From a checkpoint of a small transformer trained on Wikipedia.
Size: 8 layers, 69.3M parameters.
MLP neurons of a small language model. Each row is named by its layer, matrix (up: input weights; down: output weights) and neuron, and shows model dimensions 320-415. Each number is 128 + 24 x the weight over its row's rms, rounded and kept within 0 to 255. Numbers have three digits each.
A block is one neuron, or neurons of one layer that tend to fire together. After each block is what it responds to, as a language model described it from the Wikipedia text at the highest values.

L3.up2578:113120099112180127095141117147141111157128121129140086131100143176163100137145159142122167121112144128091114110051125131119139134115132106110107097120132178142156075142128122125074113109169122164149134108136138167093149067137123122134097122156183181124134148148117152164137141089145147149
L3.down2578:139163150165102105123130114138095069152158138130114127104109119133143133098183153160089132102154120120162131140134096085122134109119135140129114115113157147114091147156107130118114144152136123121145131155127089166127148138117147161146130122139164101105131137104136153153153128095086151120
Spaces, opening parentheses and separators just before an expected number in tables and stat lists, e.g. the "(" in 14 ft (4.3 m), or after "|" in climate and sports tables.

L4.up803:094112131121161139121122150150173135144133133140126092130144124090143124118118164127114179086170119171125126148110121113141135121105114159087141152099125110130141119117121154054096130115113111101166146104137165195094182145111156132130085119139120133129154168125075151161115132168114101138
L4.down803:161135136141111134120127100100131098091157121151127120159111130144159152150141109085121122164120121143101118058142138129161158144142099092190146135135129126168073137145162128131106144092093112080116117154139093127134096116126126111136138136110124164105122145192118181104109160172121101127
L4.up1352:074120111120130104157152133139114137126159111131086113137138093136112151150144146130143156137175115141121135147107185130135116125103136161135124149085148100138188143119135118091086126139143128098157136103162161134142139123088154140162161099126129129138123178111119113119103145140096107174
L4.down1352:165117135149118124118140087081112089111107109100118157109116121129122122090110090079148119125114129119117093119142128096091140130105148130177135177117153092135101125094160172102102089152139097133139126176131138158116107118133141120118138127146117133119110144118091122148136145102137090147
L4.up2188:126159105119119130151115119140123132135137114152134097121155112149152132166127140107113137132185108144152117131076125115110107146107121134122148124070150101084158156143134142085094104146131154101150156127162146187110170162084145134136120094153176155139144129127126088148115128150168137152
L4.down2188:157151096177121151120117111081177095090141138128119134119128114128122075141112138086090130134119133135149104156139147170116137117104107133138152133141160121141087124118158132117125121168088125139108102147126094137114076140151124142162145133125175181083101103113162153138119168129101110093
L4.up2813:095150155139127147123103136115111129136163097151114127094134155108142147119109062137130163120167113156110137123144165124148136148150109118162087132124097128081163156132142128102156087134118105093110155151148132161092117168088099106108171122127117123144137110105115121170115149092139185125
L4.down2813:098122107124109109126106157093128125105135117139074094113091153097136107101137124113074151123140118157083091109137125159127145093166148098141116190165130154104138091109070119125141168147129149116104100140099106163122109162106114138131147151094124123106154137156163113147121122084134199089
Last word or word piece of a multi-word proper name or title (organization, album, song, film), such as Music For Nations, Electric Dreams, Forgive Me Not.

L3.up1496:145133134102080182080135128122132094150131127134155091124199129149131119140148124119109127122122120179094118168148109133129138132112170136134093119150147157152110118124103182125150137219156131110130143136109088133169150138115151171121158171128133143128124086116102104158121146101124132148
L3.down1496:097121126126106135109137137115124118129144123099141087118089138110112130131181140143128113117144164076083108154133136098120124112174127134149174120109159100071150115140120101193162123114113153131123140096117132093109167162111136141137123123121131118110139165100150122133110121138137140173
Short vowel-led subword pieces in the middle of longer words, often names or technical terms, such as Bio-in-formatics, Di-oc-letian, di-as-pora.

L5.up800:089124133139133114114155195130105135147113118092097120153085145191147097142100152170111141128124103123131086096159089110104116144075187130143163072155089154105128141116111122074123099143126129115148142132116145163100141101127116149130142085127133118120147169142101133108117112142125121104
L5.down800:131121133130140143148155134118126139102144101082152156096141153154104143084199173102150140099135140152162124113099130117111101121118122144107150118150116155119166153146114165131150144137136108150179144134126144131137179136203149136106118101119128130085093124115131133115152146147099117124
L5.up920:100130132161118131148161154138141101124095088103088152108136118134144114095119072139096134146105131182121167121114110159132096100111118127129125131139124145127102148130143138152122143155114123153096147151137084098127198184182164173158136143134136137152130159108164142121145106138125073166
L5.down920:107134113110121126122091116110133121122125084137102115122119101103143157083177167102093158148134103164161160135130077147162108118156148123084105131126161108129107128106097112108121140108122154123122141103144081122108124106087132162141112134132147135109120155089138155139145093119146133122
L5.up1474:111119165171116112104149145156123111144127114158157131093132124123100153098092144095155119085132128126112096143149117106134173139093121144111154105124144130109142120092116182043091116142112129126157122125177118157132187087122148138125104152120149121139124139091156088103173140132105064103
L5.down1474:134119182163102134131107159131130163111114144130121142086154119119111148117170146088124157099131121159090133120110123121127122164141165159119181131157135135177109123117139121080125142170129135145170146129113151119124178144127090112136116139115142137141167139137100105115170113149145138103
L5.up2992:100138173120135169134147164123106088137125083133086125121090126117131150106122142176134169143149119166147143135109151139143171090120176117143079134127134187148073122108117125052094130126180122126103124129144095112101161115087119119167128116086158131105148121109107125120145137135139125187
L5.down2992:149139137115134145097118150104167155100118178119105129137120123146113138120119108147077180176145143167145119127148125133096151158148131126127170174122161109137134142135126137113105118150123077153153139111122119118137166126134131140189120129134106141156125183109149128130162167110154103143
Mainly the comma closing a place name like "born in Dayton, Ohio," or "County, Texas," plus "was" after a subject name and "),".

L5.up304:073123143123151117077152134173093122142143144146112098106170116102113105140120158177089118141170126103176131121145134138108117137116104123138124167131122152129078183142125129089147136154119178101141117114162083134124112126129152161126095169143142128148176118110115128109102133115124127131
L5.down304:137103105114123099127131118129140128116161123146122140128159130136155153161126141120110083133123117119105128160134091135149111113078135113162076145134110134142101088104142116130138097088121137118107129163116102172169124127147121126138142135150166127190158138149151092121176155095148152095
L5.up323:120145186122172120132116146215078095130094139207153124124116162091122144125146151186127121102103127115140141133110142157105070075113129105116130128115150187092109177145089159142153110145160130113163090109147090176102160165135174153132143130169149126180137153125103111103117128127071094105
L5.down323:148148121115159101101129176139121137124132124135086127135107122135089104137092111105133118145071087077125126147151129123161153157108181144183104117194135153145096138108116131136132123122105087160128134091149139153128125146115084154123175115140101133113167075151162181119150125140150103119
L5.up2183:123088137104223144092107147138071095137119130151128120116111142118126118156109161145117123095153141123126136122152121157126082099108158123097145088145133144148075128113116134123140141126152120147137116112177116127114148134128115150129178145178136117133164134112128131150134147129102107135
L5.down2183:182170106119135131134122129155103119131163126157108110134086129138112145131115098079159100129135094127168121101119100141156110133149151114172090140103168108163089168148119106094138148126137123104140142097115149110186134108166098130096168102124124169159180127115162160104105106156138118107
L5.up2681:103138135129170124115148149137123108135167145134091098152132120129157111132107191132100114145149116085103131140167153092126112146118120146128127170147151147159125185130117114130138157170141140178121120129159125106120160131133158188152121122103144126129137157156142159136142139129091114167
L5.down2681:156148132153124124110125081138086119109126129101133161074096160156118146121126168133152126162142154134144114117169144106125126203148152131094142149149130109148085141106145146143118103149135123086135070108142135150172105126128125127156116139130109161121107103155162123121142124132071090167
First token of a state, county, or country name following a town and comma (Princeton, NJ; Knaresborough, North Yorkshire), plus some other place-name starts and digits inside years.

L4.up576:092069135171128111110131092123120111192142150135117122152126111086109138128138160114111159120108112116120153152082098140093109132146114102139092139105132112108122121101147137141149108085122136136115127114131164123089119120116130142157095081127114124103115132076105141184171163108116146139
L4.down576:152139152102102105127139171150099134116123101149167099130128119090138102158111126138130164172137111134155135156178118135177121128102144145112116099167146111139126114117120150123164140128113121106159144134099145089162156158165107138143157165082146141121090135139104134083097088117138163131
L4.up940:101069143156119178089124094120174133155118118133156149147092144114117107133124167146151167108135113144102145115117112104116116135123064132114161154131145118123067185140128156141140103172117154125116153169135134152148112109105127149130095118156106116126129145106117137118172142120153090111
L4.down940:154159097113082094115131154141068119110127119122137147139089086132112109110158102119130143142107159066124117118115155162118120145110130142091113129128147141135129130137145140103131127121145092098115141161091147161161104158136071133177139145128172140145145170104170111120140101110106109148
L4.up1038:129062157145119168085089133123128147172158136119148110156134118143116159087170116121116098156099148129093118119129103115119076156143118156125109109118106119143103124114165146133082112136119143139103136110129130148145124080140144130127134099109138127107111167122108133145159147115075101189
L4.down1038:116119109115128091095124126121105156176140122137144129142141120105115060148125121116189115171107150137112142104078161190135198109118154118159127124107141125112118178112119123096131142148090102158152137113105097107111155120136134124134173145113092123097164122108103169120101143110155143140
L4.up2103:087117121161146147155129140095097103137086150170148146157123115130155122096133144101194070171157124124087113144103173185088162127098138091138089110116116166123166098141118091123093085108126106099072140109117106126141106110091111130159062133123159130122147127115090122128163140170108170099
L4.down2103:078161082117108125096130148114102173128145126126138158101132121119161125124053069115090164104107137110120143167103160138145084099115140151096156128152108141125163143106147100150107115143113112112145113113140123127124068134152191114154126179144127093058142082172140097126119130117135105142
Word-piece tokens in the middle of a word, mostly proper names, plus digits after decimal points, e.g. P-oul-os, Civ-it-anova, Bo-š-ković.

L5.up318:149148143158099162072098128143095119120111082117128077141149155121097160159139138142153167099133104119157095123174153104163108138114146103144137155099152133114129135178137102128138128130119149098137141166227156125108149153140140177118140131106122108078114127100161142156137140116118149152
L5.down318:112136123128151094086116147086125106104130129128095132114115129135145106118143175139105107164115117107101135188124117151116152107137122146107168148111117132110139116107139107138144118133110123157106140096086120131090129069097117142129123143178115147164101130143100136103174120164127098138
L5.up1101:127150095137133082110086142134147136156183102151088142147147165089140129112122110170133132096160128162139101080096121100135111124105144137127122141149140072118182150147096138149139094143101139106103145156181160160104190173156146174144133130115109132108117137096146114168094102112115171125
L5.down1101:154092111103143146113176109153124132110115165103125118109145111139129130159108137090094127126095123133127100112132155124133161080156112152165134178124130129129099124115106114121094135124142111082128128133156103112105105159143115108126163154080108112122152114122143153115091102120137175119
L5.up1584:112162122145113122122115118085123105109115104123116152134078098113114125127099147152131146161108148094100166114102138137128099104116113119160128130105133115127069117149134111115106109120126119095122092161150146154096132115122127123133132068095087119137162151113149131150131185131155130110
L5.down1584:145178136108141140111098125124126139103098097107131136117124152139134125172129125103097204140135148165116126125149123141137127129116079146113136125148068082147144110083123121120134165114114122108160152114122105169090131138144118155113112113115155184144115116157142134142155131149128123129
L5.up1777:138118140146150146116097149135157116129147133123118142099134121109104172145145101118094153079105166168155136145131124159119168144108109159127118132087118171132128188196149112112122149133165128123122096118163108159113157150111160113129149102125121092129116118135135098148151151166132161139
L5.down1777:122126120093124174129130162113117120138169079127079118148108123161141124144155112105096137185115093126090117127107108132114094112144132150103135174104143151166166088134096106160154144114125132109099120130106111071095184094129083118148126141138065120101144143167155167102139121107129136113
Last word or word-piece completing a multi-word proper name of an organization or title, such as Oversight Committee, Critics Association, Wildlife Refuge, or Medical School.

L5.up903:136120142123131121103162127125158096127098143129166107174168160171122144118142168140097183112140141174127116114170105135133141096134133122127136102141094124118149123137125147086131113174159109127160094153124133125124117172129106139137136091148114099171121131121119112118133165097128148126
L5.down903:144105127117169119122139126146128133123135137147113123127130129131144151141128110158083073147106120161173136113097133152123113128143109226146168107150154104184133102101171122124139122114134125110156152126097122146121144089131137094104133097100084114107102130137129114162135105128152109145
L5.up1432:067086162145151146103147090132126155153092099198119076153121151140141131148105127122131111132139085142088114142136136152123146130122159140136141118153110123063081188090148120117112150118162124105133125101098103138104102135102145103146148112143122147138154127140140120096127170097170141088
L5.down1432:110156104112135140083083063125131159112128174157167129096111127135140144141122150136086138089093119117156052093149131132152145110109117122105139098130156134134147146133099115093138097126163099132114145100163138114144129172151122096130148121166124141154160097105170154163138110181124148106
L5.up1574:101112145109154086137149101168100136153133059164156116131072124150157114117129135147158079102116162163128147086164092121118130131129131128122146135132115122114134072158132071100125148179146122128182107116171118113148128103153113134173123143108105176139178165114105120098141170116156111142
L5.down1574:115114149130113082134105105140150122112124094123112173117150098135134087102154120149150122126102115130169098123129114122140087102070150160130123119088138121103116093120142129098186149118136120122110093068170080089144100128160130103124134136140091155115119177129083136138152148067184114110
L5.up2053:130099146113144123133101106168121106148132155161139109137133167131126133117089181134126149096133130144108145149121109136142127115152122103154122129127168108115114140134113157111138149114140138111151112130146134141126153151118132138081138090111130159179164116104078158125132172119100143126
L5.down2053:096103120155160075143129136102095167089124133130118110075126161105103133173070101125084093171159110147205122105114142092107129161154122119101134094142124123129148104113105121142128124105159090116164139143153173121166109114130142127139111144140132152112101110154193122143125091142123171136
Mid-name word pieces in romanized Korean and Chinese personal names, often in sports tables and lists, such as Hee-hak, Tae-ho, Hu Yaobang; weaker on other foreign name fragments.

L4.up2045:128098135110141117130098137160118104137129092131086144156141113121133115144129122117127148085111170131156117094124098147135128120096128167145153128172148113104120164152113125102150138170162141151165157092146097151129134121169132137168124108153194125139167109089160111151156142151161092090
L4.down2045:110171128157107123144091117124137146108135133146132176099106121131114157138127102104089169157110114128107169122141148124109164113165138073132141135092096120136098118094117110117101167139101189116134109153124115113168111116109131125199120166129113143118156138151100076155114098115139112096
L4.up2610:091113130083159136078134140196105120132120119152111170131104102089090142127093181166080156094168144141144136123142127113092134134105077181125155096146151178140147093155140153113092080134141089139118138162140136122142151147149101168142121118157158141134146136129126152160133145145112143125
L4.down2610:116100120081151141154108143137142129128134081132135094130147155097161097150093135123101146131156115159098140126098125109160110097146122149065099136116122090144143130148121160108163147172144106140152086142132082117129102096161143117123145140116127109108144099122136142165155137187109124083
L4.up2730:112111142153144138103114169152132052150157130170113135094147143126141117150128150176094091120094141152168150133113114144136116101093146118134153090155169146122158136165146127135120145101177117146116143118109101143121158123146129113118124122171114135141077106058100101140143091123134104072
L4.down2730:079108182130100133134148131157124168181108119120113113159113158121129124120131115127130117137088150176101179132095159109140148132153100131138138141115144138166101100179063127120115170101147111133161104129089141128110095173115149146139152112133103128098091098128144112142105107138152092186
L4.up2919:127096113135148103120098152138130089158113114161143114186128139120121148112127131143170121087125110138081156169128115122100103106148138071125134138157158102126079160142126107133140127167128104114127162102141132118105123146115141164139105156113121161171159112121128154081148131100114076113
L4.down2919:120147179131143102126107150145150083092120123124089160115130137117147105155120110112138132064099106142150119127136058122153146132135130109139110134099137102169137179175142143090134165142149084142176116095171100114099113132126126160197154136140145192131154075107169126128145142105134145136
Country or region names and their first pieces after location context, such as Country: France, province, Iran, or southeastern Niger, plus table cells.

L3.up2246:109160130146099123105118170142130122153124080133133136127100156153112130115138116140150143117204120179157128154163142158129139156135121183137104160103162142116148171142137130115115139148116113134145126138157140098143158138070190136087103145154092124176127163107131111162097153149145116149
L3.down2246:149124121122087142104124136094150110163147099079094157104123131148145076126140117090103165118132130131125123120124081173131152085176103128074121190162121127108138089092080098121126132134096116130101170110091116101146129165110159113156110126113121128138148121129167100153136114107123180157
Word-final pieces and linking words inside multi-word names of organizations, laws or headings (Report-ers Association, Wild-life Refuge, School for Girls), plus the 0 in football scores.

L4.up491:076129145153168150122136118208073100103152125073127123152136141134140128116115160116136108138121138169137156178105131116161148153132166140119122133145172088117114131151141102136159157140145065108186117141131143139104171129111155125156099141116154113154160105079153136110135150085119101139
L4.down491:084180159140151125164124137117121129136100126095126130110130091141137139131176137153122140148155129147113131121138123167166118140100133164096135189134120122126146163151108093117151158131135143089110112100128077108137157135125163153147122110123157159085130165125135093129109140145111128137
L4.up850:108138146130102134157094137144140089110109116158114111165144103169119100126130124111093122150098137162119125117122090091134101113112100121120127114153126130124081128195090123107167156121180151129138127112141116159094108120117107130160125144137121131126113158149131152164144104130173115145
L4.down850:125111095143107166145132122128114123153115178165139095139173119118091131137088117107102123113120102106088091122125143094129146133099142137115148157134154135133097134110129107091141138119131156135128162117148140168122126148161123140127112111128106181145141106136149125149156136112097100111
L4.up1139:105104132165151140121101199124113124109116082122130135168170082142153104096134182148093118137178120126117133163115164137137126132108170146164093116125135139122144126160148112144121160131140108075167100144129131121099170100138134149193147143119154128151137151096131113096120113101107125106
L4.down1139:118125162141155155144126127138087120111129161088120179143131082161144120117130133151115117124130137152112151131174089102104172120129139163122131192135120119169097164119120102129135131146131095161114128084147120103108164128104118155130110139164148165112116155154140091144119107130128109164
L4.up1291:087125143178149128132137116144137109139139124122112162120154106087123121078164124125104173159159147111126107116111113132158138145150155091127111139076139130151115141146118124116119171109145050139150125088108077120158159095096153164134126172156116132128095188126126146137107118126140079135
L4.down1291:113103143105160113132104136125094153157099109161110152097122114145140121081136107109080125133145131109126112090161143143131096130125103081135118133157124119172114104139109117140102114139129164110098127154133126091094133171136120124114149128162084086112112125133080109128111133162138113134
Commas right after a city or town name, before the state or country, as in Crailsheim, Germany and Westport, CT; weaker on fragments inside foreign names.

L4.up83:145136150137167154084123117190165110119159175137116066160118155103116123094125126121134138145122118152131120111105159133114152142149108114160131107134141144126081137169161142150131110093172093126089118155102147175127126115157127105164096123112169149140112131147102079080163140159078104169
L4.down83:127130167106096143168104142137174148138161094123113135168125160115139129059136092138105143145117137139071126166127145125128107123152134073085123160104126125123131121100116129094152110133141130090109107119100150130146126117109140119165106133170162160125128123113085109140088140084083108122
L4.up1157:137140122137109138103091117114128102119116128165138110160165132111136142119146121128120103085081105153117108142162116138116138121081111117097139130114145114110149147152107127115122138188118141105105155133146127117112148165155131114112133134125087164108125124099133118151164083138127106127
L4.down1157:126096151122128124116130126109131122155127131092120120105114147165142137127105114149089153131099097132117096121167142085109146136120145160101142135114144124128086139133110199117105116151142122115086094139100076134143105173184122106104156128174156128123111111100119126124113114163127105112
L4.up2245:112057137158094093091128142134118135120139086104118109136147145125130148138132175156099171114079146153112174171108101113106154108096114108087124128167164101133135121158090145123130160108154159109146153142134103150153115121130152113180119086127124152113101121100139158125154096109132147115
L4.down2245:131124121156151089136131165173109104130158152140098127137126099140125087131105129094152132129105137143186124094193093114103124142115131085182157148119111137137170150133126104171124102131113150129130123114136134125145113101163116133144149104163125152165141163117091123119119134143181100098
L4.up2904:136090101096115099112128122094126148148118106155120089111126147114149116130108139105072164088148130183132135093147126128115128140106127107058167092183161139115124183120105096113143161151163159110115129106113119153137131133129179138124148123159151150113115137133142146106167125111115117121
L4.down2904:117113151137095131160129135086106132117162112122117140147151128091093120099155137149115112151119125145155086154121160160139120121147094128144138144122110155147118152168110117105129127114130120103137100101145128126109121127140148124138147117140095187113174108126128100105151124112097095163
Separators and spaces right after a number in stats tables, e.g. the space, pipe or semicolon between goals columns or before a unit bracket.

L3.up2282:077131133188167085103137170168131123104133103128126095145093136151155112126125139157105181140174095132136161071109143112126133140101104128135114095151121119144109148101137116143100172116170101151152140152119098125094167171113129158155071121154163149157177116119140164154128172115141132103
L3.down2282:124136103142133124130132121149117134125154094098140136106127103152115156153160170144163118126175125143151133138125143131111113119140134073106109058134142080115127114134103161119157132134120120094142128128117109163172115098170122149148141119142110138123143140126088088150110136141131130145
The word "as" as a mid-sentence conjunction or in "as of" and "as well as", and As- opening surnames such as Askarova, Asher.

L4.up1339:100101134121138138091131108162139128131109132141157095140142120138081119176135160114108126123130135142123152127130156118119165080104152116130109132106158107110146145145084113112143110130115117155118123130155131152108144144133115125144143134150104154131144112084093139158162163145138123153
L4.down1339:124102120111102116152095137114079153138085133127091137147146139161137126110128149169143102116118129131131095120133153111126124145162120168132140154100136130144118145100151160141113097119096127092140152099135180127151059072111153125136102091156139145132092098150131109151127113132123153119
L4.up1936:109126134131108124092129112118121106165132174133173120096148133134100106118119157158101185115123110125134119135106108150118126114145132099123098095113129115150129116100106105119117152113142144159130147096130142130131157161103127140109111108146118163167128118102114111140145149130088133121
L4.down1936:124108130156131104142139141102110124151137121128111132113138191138190122138088133148139103121144081149094144098131094110164136138146100139178188104132113147152120122098136072144146089076170094109163157108143121094132119122136107103088149153131053101114104113127120148112140109126193086160
L4.up2699:089096129147142140108112172104103101163106120116120128116128110124162157105125185153147117158145113138128144143126127074122132105140134095091109159168106094148140160149140144093142114143133067167117121144130134123142117122156064123170111148135111140159115146127106118116179158157120106154
L4.down2699:139155140132097104097129144146118101111139149108144088121142096162141129128122167134135094141146095117131148130122086109133129148142164154170165166156120079145145141135117122158165131122148127118124134071139141132106119098163121117134122194131102171077178127118155112142137122118147115100
L4.up2811:143127129132132164129131132161144098131144094108160116147119184152104099122116172123150158112148133135152133135146147101129131153136128148139129126116110173137151185130118124113104092114090075131111117146133121126144124182101121142121113099140119138155146180128130129166144145104158120144
L4.down2811:130143156099105135098103172133078175134166120113120078165151139144139057158135101125088099142124093180117155075116119125125117134136103126125115138096123137094118106142149128175120139113128119126158100147125134095128150123132158111131147161148140174139130114090138129098126106122114093103
Word pieces and connectors inside multi-token proper names, mostly foreign place, club or person names, e.g. Rio de Janeiro, Al-Raed, Rio Grande do Sul.

L3.up2891:107120148157144129155104130175125099086123098139110132147114151159187127123113150177074098145151129158131113126139122153157113133138171122172075146180152128134098152157109102078123156135158071145115119090138165103143157132118113150159131108099178113157159136099151150142143134135107061159
L3.down2891:115166150139152149146111107161130129119122128098119157195088126160146135122154121125089087142130138191129166121132140178184131152142130125110137181148175138159133160127108102089162155120126099112112101149128121102142152154126114135112108137147139175149116157099148122118110125117117103124
Token right after a place or foreign proper name, mostly the comma before its region (San Antonio, Texas) or mid-word pieces (Puc-c-ini, Mos-k-va).

L3.up788:127073110154148116148150143127110109123116139151105132112115139134100104142125111162079137104157120097121140098122125068109104132159156103105114103176153146110149147121128145140088102122141162109175154110094125157135105111118159160117112086097131118140127172090112099150136140120121109109
L3.down788:106142154137130173130186163135150140142153096137100114136127135120137090133141110127134118147102123149119132142124171108102119166156172103140138107140140150108114125131107111144142189114152142104127139158117154130135163091122103113116119075126161130129085102133121095114120137122123091124
Word pieces that directly follow a lone letter token mid-word, mostly in names and foreign words, e.g. N'Guessan, p-and-as, P-ared-es, j'ai.

L5.up1918:103146163118131108138110134133169062160143163092129115147104126147132137097127127157134189135168132126116129142109105134101089133173141165156110115135143113102126154135118118111129103106152102142137129136105104127121126140111108119139111149139151153205145141128142108149094142145153133153
L5.down1918:123088118159107109114144122103136136086150132124116148117131126156119123110111112145129146162124144131131129106124128150128072154143142122168132133133149112139179075130126117141091175097154175119118108180142202095157136194160120143132109140127182162130155116145118189119109114142168132120
L5.up2248:125097180117103150087143161086118138163116160114124162167162121145146116081143144151112099101132098119121132164094114143079165086138122159108156150134114148103126102117111176088107151126163126138121176138143138122107129174108129166152104136142125090133160121127138138150143119139149120108
L5.down2248:094121135135158153100137134106116142116139167088118137128114148165103098075148145158160134101103138113166131121166108133124103152164134174156145132135114144124093133158192144111165126128154087115146135141130109073133143100126140101143144136094153167106117184112108135082151104124143114162
L5.up2267:130116155129112139166102119159180137147178081139156129158078152155143128099160117185128130098137105133121129115148134111131104117096151135158138132150101112094090120152134157152146100141088114121161139170122148114094142102129079150129124112105121167165131142131122181169116104133159099106
L5.down2267:101118167101117144150117131172141125131117071105125160157103102078154099126171109131114104162151108119124110142106139143108141089187119100148122122142126121118108147177120140144157122102122123101128121136151110161094125134161112150132165109161088142169091132123119134122096088122163125164
L5.up2464:132098151138127127086153123151142098130175140139097132138093164133136124105130137179134163090174144168122104132163126050123117117119116151107154142174169070146131126122101156110117141139115125121132114102124129133120096116143104115128159138130134141111165149174135084166091098133133155142
L5.down2464:133108142115160093107131140113129116110142082129107105139094160157127108108156115162128135154132142130132133160143097122127120122146097136116142137170111138109116151126123139130139098112092126136131127113172110165149106130153114073157159117113131150084117114101123106105127109123141107119
Forms of be (mostly was, also is, are, been, being, became) right after a subject pronoun or name, often starting a passive, as in he was reappointed, was killed, had been given.

L5.up1500:152088129149134130144122113140104097103130142218138138139116129148090108123116144126117087108105156101116137147116144166109118124125128102170124126142122174110118148147118128140110116113108119161088111121124135135101127080141139119135097132134133148144108143154076096132178139136142122147
L5.down1500:107163105136133139096150196137143134091128131101143099117112096126099153150095092148128131079139138131145125087119167130154142143140084136134104137137119151110107122104151122150093125122060155166151148137142157094126182127173113122077153131099053080126099154129130178146151158144112184113
L5.up2208:087091132120130120077073127166128120129132155090170114149159188123160162138115155137119115141138147133095151149136121098094148112127116148125132105157115146136140092159084159139132126144158104130169101147140082108143126126091150175099098108126129148122144171132115140132198138137118109119
L5.down2208:142124117129161144121136143142127140170151145107117159105136131118083113111132119180071122142107122164175136158126147065131150106107100156173096114121098122125159141115067112168149139141153130165114134164098174119183143182104150113143147145091107112115107142131131157152132154096116138125
L5.up2759:113100147156126150099094122103154119135094120137111109144145143156100130119160134103099143102111142165128142133136094174082145098118124106122137148131135132127114102140126133133153154103157121120136160125154105132142102119135150140130124081132122143110119128106155123134162104146127173123
L5.down2759:122147073091114113117117113174141138125139138123132123143072119117111103129110084131088169158114148095159114120110121158152127111153127121165127138112164162131123113123111166090103135105151137143117129161107122119164133107159129125097112129132125129138139161149128103109127149147130152103
L5.up2829:100089130160146098117155103106156143105169115141151141193150158165162121100114156115104141150117155154112122151115114136108140105144104080086111121172156200160170140126098141136144102175154124118134117135128144114129136143167133167143123115111107157096081129147134127153160100086150146112
L5.down2829:204151129151115087168157149177123155093159182128111121141123115141109111142116103129119112125131098126165159138111108123135077177179094109112118104122162132102111140133169134145138143145104165140146081106130132105147111142134107111128106129142153150106156192114161141168117114164125115130
Separator or connector tokens right after a number in tables and year ranges, such as the "(" in 128.0 (5.04), cell bars "|", and "to" in from 1906 to 1908.

L4.up1287:109111128124149122141140160109170100094132103110147075144082135109139184090123133142128148124171156138136134095094126128137137113136154128163087128130149172119106137138105108127137140086140096138134130130121150125084161109125117110144130160155146136174154143080137128166129115117133148098
L4.down1287:167135157138149138129146124144166160110132116115069153076132100127138158141142112107093149146099138132123133152121085155120142134101141111158125083140103146172134134076134116167158170162119075146133115126120143134135118146159143106137091079181123149118147160173141087105101144144109095115
L4.up1439:119121130134119110151115168137130130100133127152097090099088108082112086143150158122136116144141101158104116158076136079105101122099134110073117118137129126127130132106146109164128159118122133116137129184145159150099131155105134151128117117159126138182107139183098162119152089140092136125
L4.down1439:055132115131154147127121120157113152120154126164103139089092060117141151134108200107135170152175126165146130126090119114134106112121143111092127106125146112120108144104109115132084156128139120136101109112098122080077139116087158137178098142157138102162093123155116130160130141101136143135
L4.up2048:128108098146189154136164143164116118139148110104157090123179123108160125138116147094176090116110084162153146152141145105043087125108109125175124117146131113130115133122139139127118117133148115121104133092119169124114130140114118157095097128145144179140129098134103169161106166142137130126
L4.down2048:130122141128122116135142149120128132067125111101164100115084097107157121124120142144143169129169117152162161138121148128126108130113125132135103102150102125086115099120116143103111146125162154112104113130079134113120129099139146145167125134105148099108129117121098124138103183115088154125
L4.up2492:127157164131149149133197109135116124102172181114162127105149119131110120111094178115094164142134157151163148136119129115106116131129098150137126146186156152092138129134143136098101125119167113125109123175151134162104156125107105123103127132130174149139113164139084111172096116118097132169
L4.down2492:099144113154152162126135101129150128122139114107149117110159139146125126108144146096118158149152132149131129100125136144145136163075127152065164127167143141073145174137133149090145154150153111098086118116142132148123138145162104156166132093122111153141106110158131130088116138117113144098
The word "as" (sometimes "of" or a table "|") linking a person or thing to its role, title, or classification, e.g. work as, his role as, classified as.

L3.up1269:119148132142116100128114130101084114139113125130127137132161133091142126093126156131135101130126141160144117154126120136125147115154128078116134141088097101150145177137173121096139139146150105123136120115177100120110163149142130149142162125124117173109113150151162140164128113126198082129
L3.down1269:124124094113158146121139137130127128146138156104082128102094125109137072123122169109083093136134155115166125135111084154132108099143109137153133104132181127138169078130108144169110119137145124183103160146097119119135115160146058111148122143170146065128135167151120135119107108116149127135
Fires on three groups: inner year digits (0 in 2004, 2013), demonym suffixes (Austronesian, Chilean, Puerto Rican), and infobox field names after a dash (Province, Region, Occupation).

L5.up1515:123126134183157107121120117154169128150135091139098164149117126077128184116127094102140120117153144091151121145159130104083106153124122128152125166098137115130095173117112125168120091176147164119179152109110135102118130111160130121121134092073102119161096144111089139147148124136162123148
L5.down1515:146171136113087169112128111128127084146128115108158146130111135146117165087145116125125107139123123104156130165096106112122137178149157142104138159143147156160118156138161140098145112175072164117108130129134142144120143135164137113109159114139118128156109102142148119109146090092144117146
L5.up1832:140084142117109125127138160134126151170109095137112116171156120126144162098095104131132105162112108150124118125111147126053128128162122113132138121105198137120142169128114103100111129197118107155112138142136124127108104101152118168155121067138117158143120118079112156145148121110165151145
L5.down1832:123113181109108113139119135152156153138143113171174156131120152177129102092122172166132105125130116101138071088151102093145114131132112136104103082144137138138100100122162165126102138119079075127093174119129125105129133108095118172137150151087107154078099156147135143142136123144125081107
L5.up2764:100088118118140117090127144131122101122106124162155177136132110119173155124145111114134164106116134092099110109151144136119166120126121114155171131164119093102156162112099141159132121155131151129139189120125085147112136116124120129167081115106136091099124132127145134105170145137164148096
L5.down2764:169162128137129164135130142130134116114150136125145173096099169126122132088160123109194099119130133086134093094119112150123143118123100118146112132156117099105127108124132125133122106137120118158124146088121151132097123113137126117151173119105108180159145097116141066156137125098113145131
L5.up2896:118129159088172140123139139135108129135120122144126143151108107130121131133119131139127143129098147115067123128093162164113114120156188068150127155112107134099125120108122100101115070124105099134157169159165155145086155163117104134142115103137142143113128113057100152170209140125126160154
L5.down2896:119119153127078071139079098110145133150139173144129154123124161130124153124102112127114159111098165132164138124090141106122138138129147123151135107127140125146122149131098135100098159150097146119111145122144127141155112089110086125106086179126133085123132114154147133130165153148133127073
Word-piece fragments continuing a word split after a prefix such as Pro, imp, inc, Pre (Pro-w-ess, imp-ress-ions, inc-ap-able), plus some year digits and score punctuation.